Part of a small language model's weights: LayerNorm before each block, no position embeddings.
MLP neurons of a small language model. Each row is named by its layer, matrix (up: input weights) and neuron, and shows model dimensions 0-191. Each number is 128 + 32 x the weight over its row's rms, rounded and kept within 0 to 255. Numbers have three digits each.
After each neuron's rows, "fires in" lists the words (lower case) most often at its 100 highest values on Wikipedia text that the model never trained on; "fires after" lists the tokens most often just before its 100 highest values on Wikipedia text that the model never trained on.

L8.up703:089148120086103106185161158102170147162086111092174172158129126095166129133164098121187163100140132176167156087147125162137121109143135123124153141114139160197188087179093138168133130149176135089124128158149144161089118095167041161142104137129158138136175151104149063133128118080142116080108079122105149144138140126141109131105115162110103163097176178116151110124150167133166130147155129039076201117098149141140160097139130121110102158117131096106122122074092147124113143118108038111129131105137049121139065175135173134068127102116128079036153160136128098185099084144196120095
fires in: "the", "first", "most", "only", "of", "are"
fires after: " the", " of", " There"

L3.up600:132169125126130181174128090107139181127193124119116098117092115132116108162163141127092107099173161143084113122074164108092052093152128141052134131163166122145159127087106156170129172135139138175092168132115124070078169180129120171124188108166137099100091165135073128115160107073115078078123146127147073168093108136146153160172147073115097106129119091072100152139176081161146135086189130095179167159181121181136118115121098084136138130120095123142102158107087116132120133118162099081169192134156130124148143213122163068136138092093091130170169086120159134143177129142106080178
fires in: "it", "its", "she"
fires after: ".", ",", " |", ";", ")."

L7.up3:088153176085146110132123112162130144139137152141167138153136124135133120087125125116101151137134097135143162084129132194082141105172153112127113086156188127083120146085119066154145185143167149155115124136175080056062154114096109125122149145122097184120189071162124102161093118145123135117091078100124076088117185076128094129102126151085175112124088139179167085115176148170098157096122111108129149111056125136109138147067141109148162124124140090152221129108097105109170098132104182120096140116163094016111126164146137151173148159140142125066116078154090167204164168144157127112
fires in: "which", "it", "that", "following", "next"
fires after: ",", "The", " The", " the", " and"

L2.up122:139124095125139126174139173137118211221129121184142127113076100128158138116156161125130141118143088095113169095127179180130059195091147153141160089089154124150096117129158117124075119131130150139128143218106117131142161106110143118083138129106143076123180148065081165170104099165098159160112112110096169180069110189143092090092175145086127077142111154098110060110153172093117103156105119116160164160149084105072162134134051166106136103128098121144106149156128156121142087151145101151104137151129136147134144133142093095142128124087109092149141119104139061189097153194180119059
fires in: "2021", "2020", "2022", "2023", "2024", "2012"
fires after: "0"

L8.up407:153154116101112148169123131166104122119091120137134091099163123097165113092204080127164151130163121115099209100109111122102078134109092095138132084167111131091160156143094134136057148165164097138108086151135184147141127173133124136151076072167153173126090177174120094149070112180138148119100190123094139178098188080134112145122106115036183167135041092104127134155151180142127138082105161097127148093178116104177132084100161127064184151143129076163086126106089125124145140113148095170107169145148168094117145131152122152143152152138139134102131092062120130106157153208122128096
fires in: "2016", "2018", "2014", "2012", "2015", "2017"
fires after: "2", "|"

L5.up104:161148130128128127129126126165158155143115109214127102092150088122062086127097117112091115114144118106134116132111121154100089179149128103182216134120118186126127125118143109151153132113053087178105068122127147134143128098136074167100100129101197135174050105159144135164171136181136087111090133135102094127128124165078096099129123218101120153151104151125087110090167142155157139133105163170149138095185197056135168091103152152140156114123095080081153146161099138111142085138098127151207121132072065098093113186085141128125130144134134103168080137070129153172109165184115143142
fires in: "2021", "2022", "2020", "2023", "2024"
fires after: "0", "n", "s"

L2.up355:095097142129091176119133134149161139083119120121168116080186158165119142086142126129102171136146104097123196085100146173084120126050141127161171118120103134115159140077146103190118109222145137116107123047169121107084119153115091122114117123089180213120156140125182105154101112159027087107119095167105146074123139142146122153125083106135139159151104086110145113182166112111091102129125099098160180140163157148166161089114153092120097064179114109119133157138133115153159124127114086136102152130105101130141129086119145161139066103149187127085116194100172116166086151119067186169
fires in: "s", "the"
fires after: "'", " under", " to", " \"", " in"

L2.up589:157107130143107182137211109180140118100114105229159080147165087117113086152132199116096139148129138078181203164140099144106084119083133147118145111124110124112124104090115131118166109100130161140178120104118117106128110130090145191128140215080075132090093112105119139136106113075154087114127112124149161156116165134151066131075057129074141116143133103158157114100123098153095162125168137105120099149137115117140117107172187166183085092130101096051132083077116150104112128121199145179193138167136086155127139134110133100078092086139137087116111160059156152111129132163155169112
fires in: "as", "including", "like"
fires after: " such", " well", " known", ",", "s"

L2.up690:092103152139117085148151140119164144214060095165141180148091102068143089148164134140129128196136161113104113125125130144157116183066149109162081117184129094161121074140122085080137170141077114145149103220145054167132145096127129122108114119146153099077189097130166157146148120182123096103110146153123126112152209110129106141131078146081136102089112117115103139112128140133097105088158163083108075122069103108142125112142068087153153124120129118193136062141145107132172165146144073140123149115110168111182099202111125163082115106175115160105156183085126131147143098141095076094
fires in: "the", "by"
fires after: " of", " in", " the", "ed", " to", " under"

L2.up452:115181141142093111190149117110139143149142115097121104104156068124131143091076133078204092117143156121154115124153110165094062090143172102151128113118124142174128127164083130131126194098094123196170101133096108122099092130121156130138113180164122159110097160129163116189074135040156121118150105087097017114175160170142124128143145121068148118138112152095137135104139168105119105169144085076116175145141100067125107113072108139139123145099092229163121117104127201121115159108175162099103164155113148130144133182143205095155155151100127123131160099107073127153176126146130106164
fires in: "it", "this", "following", "next", "their", "its"
fires after: ".", " The", "The", " the", ").", " that"

L2.up31:122128093127089114163190211127118227180150120119143152167094122139121091113133052133105150126117138112084164102169142186058064151145153127151163167108162163141150168166124147150138159174169138117148111130138127113165105203088136129169119157132149175145091089138178097131131185129094125134136104105126137074182126120070150160119110067094129162113137125076103129107136156181132101126122123107147132097127083103146089141137089028131122112096103152146110105124089095074079100149079115078124066146119109116130106107148130123090099131146149108092161075170174171185092064137089124134
fires in: "s", "of", "their", "its"
fires after: "'", " one", " The", " It"

L2.up756:130188196174114101107145090155132072087063121140111140160142130137121157155173152155145078145173121158209118067077140187146092157118163119161120097129104162082182119127155138162139154177142094093076103100162160111144151095141113099106072202104127158099126167114130119117176148148088092110142097164071126150164126122134152111174164131132101142107096137105175141160103157115151144123124199130129136158126127096069092075032170135077116146150117201114129165104123145070135148136074095140106177130144198078106065111146094123123144141101156097086103140122151119157107127093148165153
fires in: "0", "that", "one", "second", "first"
fires after: "–", " –", " as", " at", " in", " "

L3.up401:119129112062100133120165151174112138158111108135087108106110119131168104143122143127125066125119165141134187135135128150175156126096112139130180176122154103145121142152123084155126158152119185098127120063122094135183170133174133159108152123116088060141147207180073147098101140156159127086115083100149095123107142115171118161102140156110117133113070158202154140099166150118136125111092109132159097153134137137103113060044085087153130086116069154066136149144174085125183147092142148123247130120187082113096134156137141137129104113130180079101088128209137090144130117116158167067
fires in: "that", "2022", "2021", "2024", "2023", "2015"
fires after: "0"

L2.up501:135169065142135105055167093146131134105159128105112125121116073121144105104109132140156123151118143130108133086103092146122075107112127080080151096031135118116202180103135148163055132181127097162155108146121211057146098115112180155102124171122140110132102115107095121151073153163083155137127161162077176158181176084117121159142100127139127121046118155120178125172118115199120129143150188153180096085052118101144169165086111096125147138143148128110171111156122142087146109129160200085126116105082139127122151103185104121081101168122123108148113124133144094083112132153128178174
fires in: "s", "matsushita", "platform"
fires after: "'", " Mat", " Mo", "lat", "s", " P"

L12.up629:140109197124083086134103103155076133142132133131130066126152137118171103107100120118170103182109064122156136130129150136071174175136119083157118083162120140099165134120162179150087132093107117121154108132166113142094139107096088156063127102090184141144140205146160142137108117160073117102167166061128174150092156113113118105167075070066183071098141126107165151179149114131123153158123139086119115151201088131163119082152106138091142111094207114115131111167083109151094106098147141108165104100162141067149115063178204091106078064124130141129126124104109182160130166119147135132
fires in: "2016", "2015", "2014", "2012", "2018", "2011"
fires after: "2"

L3.up583:073158128101153123173144136156160161110113104192127073084191111113115139175134118133104145124112118150127169137119138125119088124120156102121156111112126169137159091126113089161130118170077145138111063186127173152137074166054139168177081121151115227142124177146114076143146135180045143115141126085111090159148075103124133127068086133082160179140113081160097076165182140101118080103144126069156110102150114178143105138140159168164135110134093116126117118103147145099165174106116166136160115184073176161081134144134145102119177101169147083099122111174170097180073090107136146155
fires in: "a", "leeds", "reservoir", "one"
fires after: " in", " Le", " re", ".", " at", " Re"

L2.up15:087112036159165142148090143115160158108098153088144097105200112170131108123113111173095110115129105126128138171143083165107136126128135159068169090109121125166136072177101078155156154195170110094096095112135192067192085152162136157120170092161118099080125128135133080078124106149117129194176182083089165170146152154105136182118069132159149145140077099147120105144150156115141069079119117105152114120153157132131089102087105121161146175116172126115117077123123167083108137131177111112126174117091120135174155157080119118123127140113167159140081103186093110088152209144096107176
fires in: "the"
fires after: "s", " in", " at", "ing", " of", "es"

L11.up712:190165115114143145094074095089162155180112087143168119075144145145158163091100152068147148145137112168150126141062117121145080113124146099070059076165093120133113096155077139122096173140147124137132104080120134126163124182192151200115084131162081090165124140147152126134114127121125101106143211081139099089135129135126115094106153119069153125075180120133134093103189192125158129173111163134108168146150111095116151161166168130137104139125124144161146099114149153155114122148091126107118089105081203056125145113168191179113101124109111087130134173168061060100070161127137155150
fires in: "000", "first", "most", "largest", "500"
fires after: " the", "0", "1", ","

L2.up433:116095089113138172113121124152102156096099161141127108097183113181099139131140138107144121147100092164156126119142144129145171170122196080128180144190097181141155063119166061169114097174200146107162084139146112125153117134091097133118163153083164117149125094160181116073154132128049091151125121112093101098178168187152116140128160072082113113095082170154078090115120090153110080060143190141112151064146167191125157107129115095118111069141150121128110151133104111154106056112145158128181135103090144143178120141077171172129113111105172146120163120142104187142096091126103084106
fires in: "the"
fires after: ".", " In", " in", "In"

L6.up145:163077086109112112093159152131141092140054133135153132114182106155139151080130092105141164089139118111141145136103171095125137121103135102129136095149135113196132161096155110144151116064144103129136071180099149188184114127079157192112105144061108155147077185160153164110145112090106095135133123138046136175166124124167084059186174148090099132097114133196114102117128175121125146174125155132080168175122087077113084129122156120126129092145170071097141160107120068119106178130165120135152115144095121168113097157127163091110150106085143211186134101100167102094136172161127123190
fires in: "000", "100"
fires after: "0", ",", "1"

L11.up566:141138144082090143124171135147042154161159168139155049163106123085117082090166058141154102151130098096132146125102125121118137136108143118164123102161134158138144139148141160173064168161187109135153108129153185199089148142140110162108135190131173130128121174149113087159082154103073101193138155066134164129057150110105104133111105108109177125098067168071163122149117148098140151141108145081146140140194156163137119081132135140102173113085193098121132158129090088175140105134125117126148159115136172109117031186153164104078132095082103112091112121087130148119094110172159108088
fires in: "2016", "2014", "2015", "2013", "2017"
fires after: "2"

L5.up546:105065093130140127165139084123078113192141117082132111165148174100155157091147127141071080144166152110155108157066101102103158147156093106149106072122146124124162116200132096143131137145131093073078142124112114137136102116106121137104173155139179133171087124105115131164146048133156150102104120144124132136184171160064111126132117088056101080158098117150148123067125073173052134215180131038086137162121101146116125167187102098135137147103103094172085106144163110162150153127160122131130094157140073193125207107138149115146125140187125145100126134112099162163092133128098124125
fires in: "to", "with", "are", "were", "by", "is"
fires after: " there", " due", " along", " There", "There"

L7.up388:088205102169143153156129125117072138201131128079194169154159129135127134151158080128111061110135129126083114139110162161116121168167167154105145085145109085092138130131089165171154142128164133147101107173066115111099104086140158147141161125158104152145138126108110120188129115099112139139092192183116147118159120166155121093104162161184068090107159154144113152122134185209126116186141108128103149069103188142138124108112080135144049082189061105071114150096123045125143140093153108150160139205111102081160094113099115084143124107139124140156159098145153148161101099096089115135
fires in: "with", "were", "are", "having", "have", "is"
fires after: ",", " there", " the", "There", " There"

L2.up68:126112149101136106088133086160139123124094108141090127141136150149096174172175116150161120115178137173152146095143214145157159143111183099158147117160071199133085120115076097178117098157126062115143135090133142116067088118122051139158105100157133087156107114131108142132100071107112131165171116110091127155158124166166088146203128093104046136163127147174137118131134119168153079124167072078120140158122104108155153164123146162120058093159180088172076110100151194088131148146134106102182148126125129087055151181141125084133147116128184133165122162097176152143139078089093140129
fires in: "as", "telephone", "tempera", "vertex", "one"
fires after: " ", " served", "\n", " was"

L3.up42:128089145053138141138116151153114126127151154121131141120123151144127111129161195151125143149135163195133147112118111078183084116166155106143103034096090128115139098158158164130103217158174089187158125082141149162107095220102161160148122054122090122121109142058107078132109144098077122101172124100120113182077168109095071107177137131092065079091146166126116174107130153070131124126171124105135114131120179097155117130102137097117064139166053156164122147105131122132102138141104159150174110167148129151104125166124170101114149144142087119109124149090182165166057106164139100131
fires in: "june", "10", "july", "october", "may", "march"
fires after: "1", "3", "2", "6"

L2.up474:123112077187092085133112157121121140171171142125172088103151162143154135103137132115148103157075158142159120091130142124137033122142159184151076100111157180201112112185078180130147112132137096142125094109085144137170153097107138179139095097163068045074044066050160100112129098142075098110110160132099154117185110133122110130164141156118119147128175169091137125148143149116111110135148098158125094162120055088125158151096105139127097126160136162177117054176142144162063134138093147141148188173129122089141139169145168156128098140133159115135115148128143168186084134150130114093
fires in: "11", "31", "71"
fires after: "1", "3", "7"

L3.up285:147136115162140173141123150160182115116094155122092067153122139109095162152128130205144078153135141143137140088102163167162156162095090149064132120109130072091156144103122125138121062075117071148119078126090145201092063165150157148147170127190160105143121168092150125096112175116095203130127123063130114145098133198103120139099174144116140122202122160180115165093134126115146143137134097108093208166081109134141077100137124121118090151111145087165066174172077104155108099114151177164128151141133162115138135138087132070136117068079177152135127131122097098075099082115157140106
fires in: "0"
fires after: " "

L7.up522:157036135133098078175195123088183155142112163076160188134153115141141101170139127108163170130128157129184126154165135133069107153136160112063093135137125105161149092151160153157085135168135106094148152168160107124158052109170117138137127079163116172165131134121131097116080111101174109152142122145111109091136063131130099201145061182099089099099123176159120104102107146134082181168122107119129163130160214129086128157106136105105109067094157099136069134123117075125119163120153134151169122183152058151134116110124142098089136126060079116116116203149105123141104169112128108123
fires in: "the", "of", "to", "or"
fires after: " of", "1", " one", "9", "0"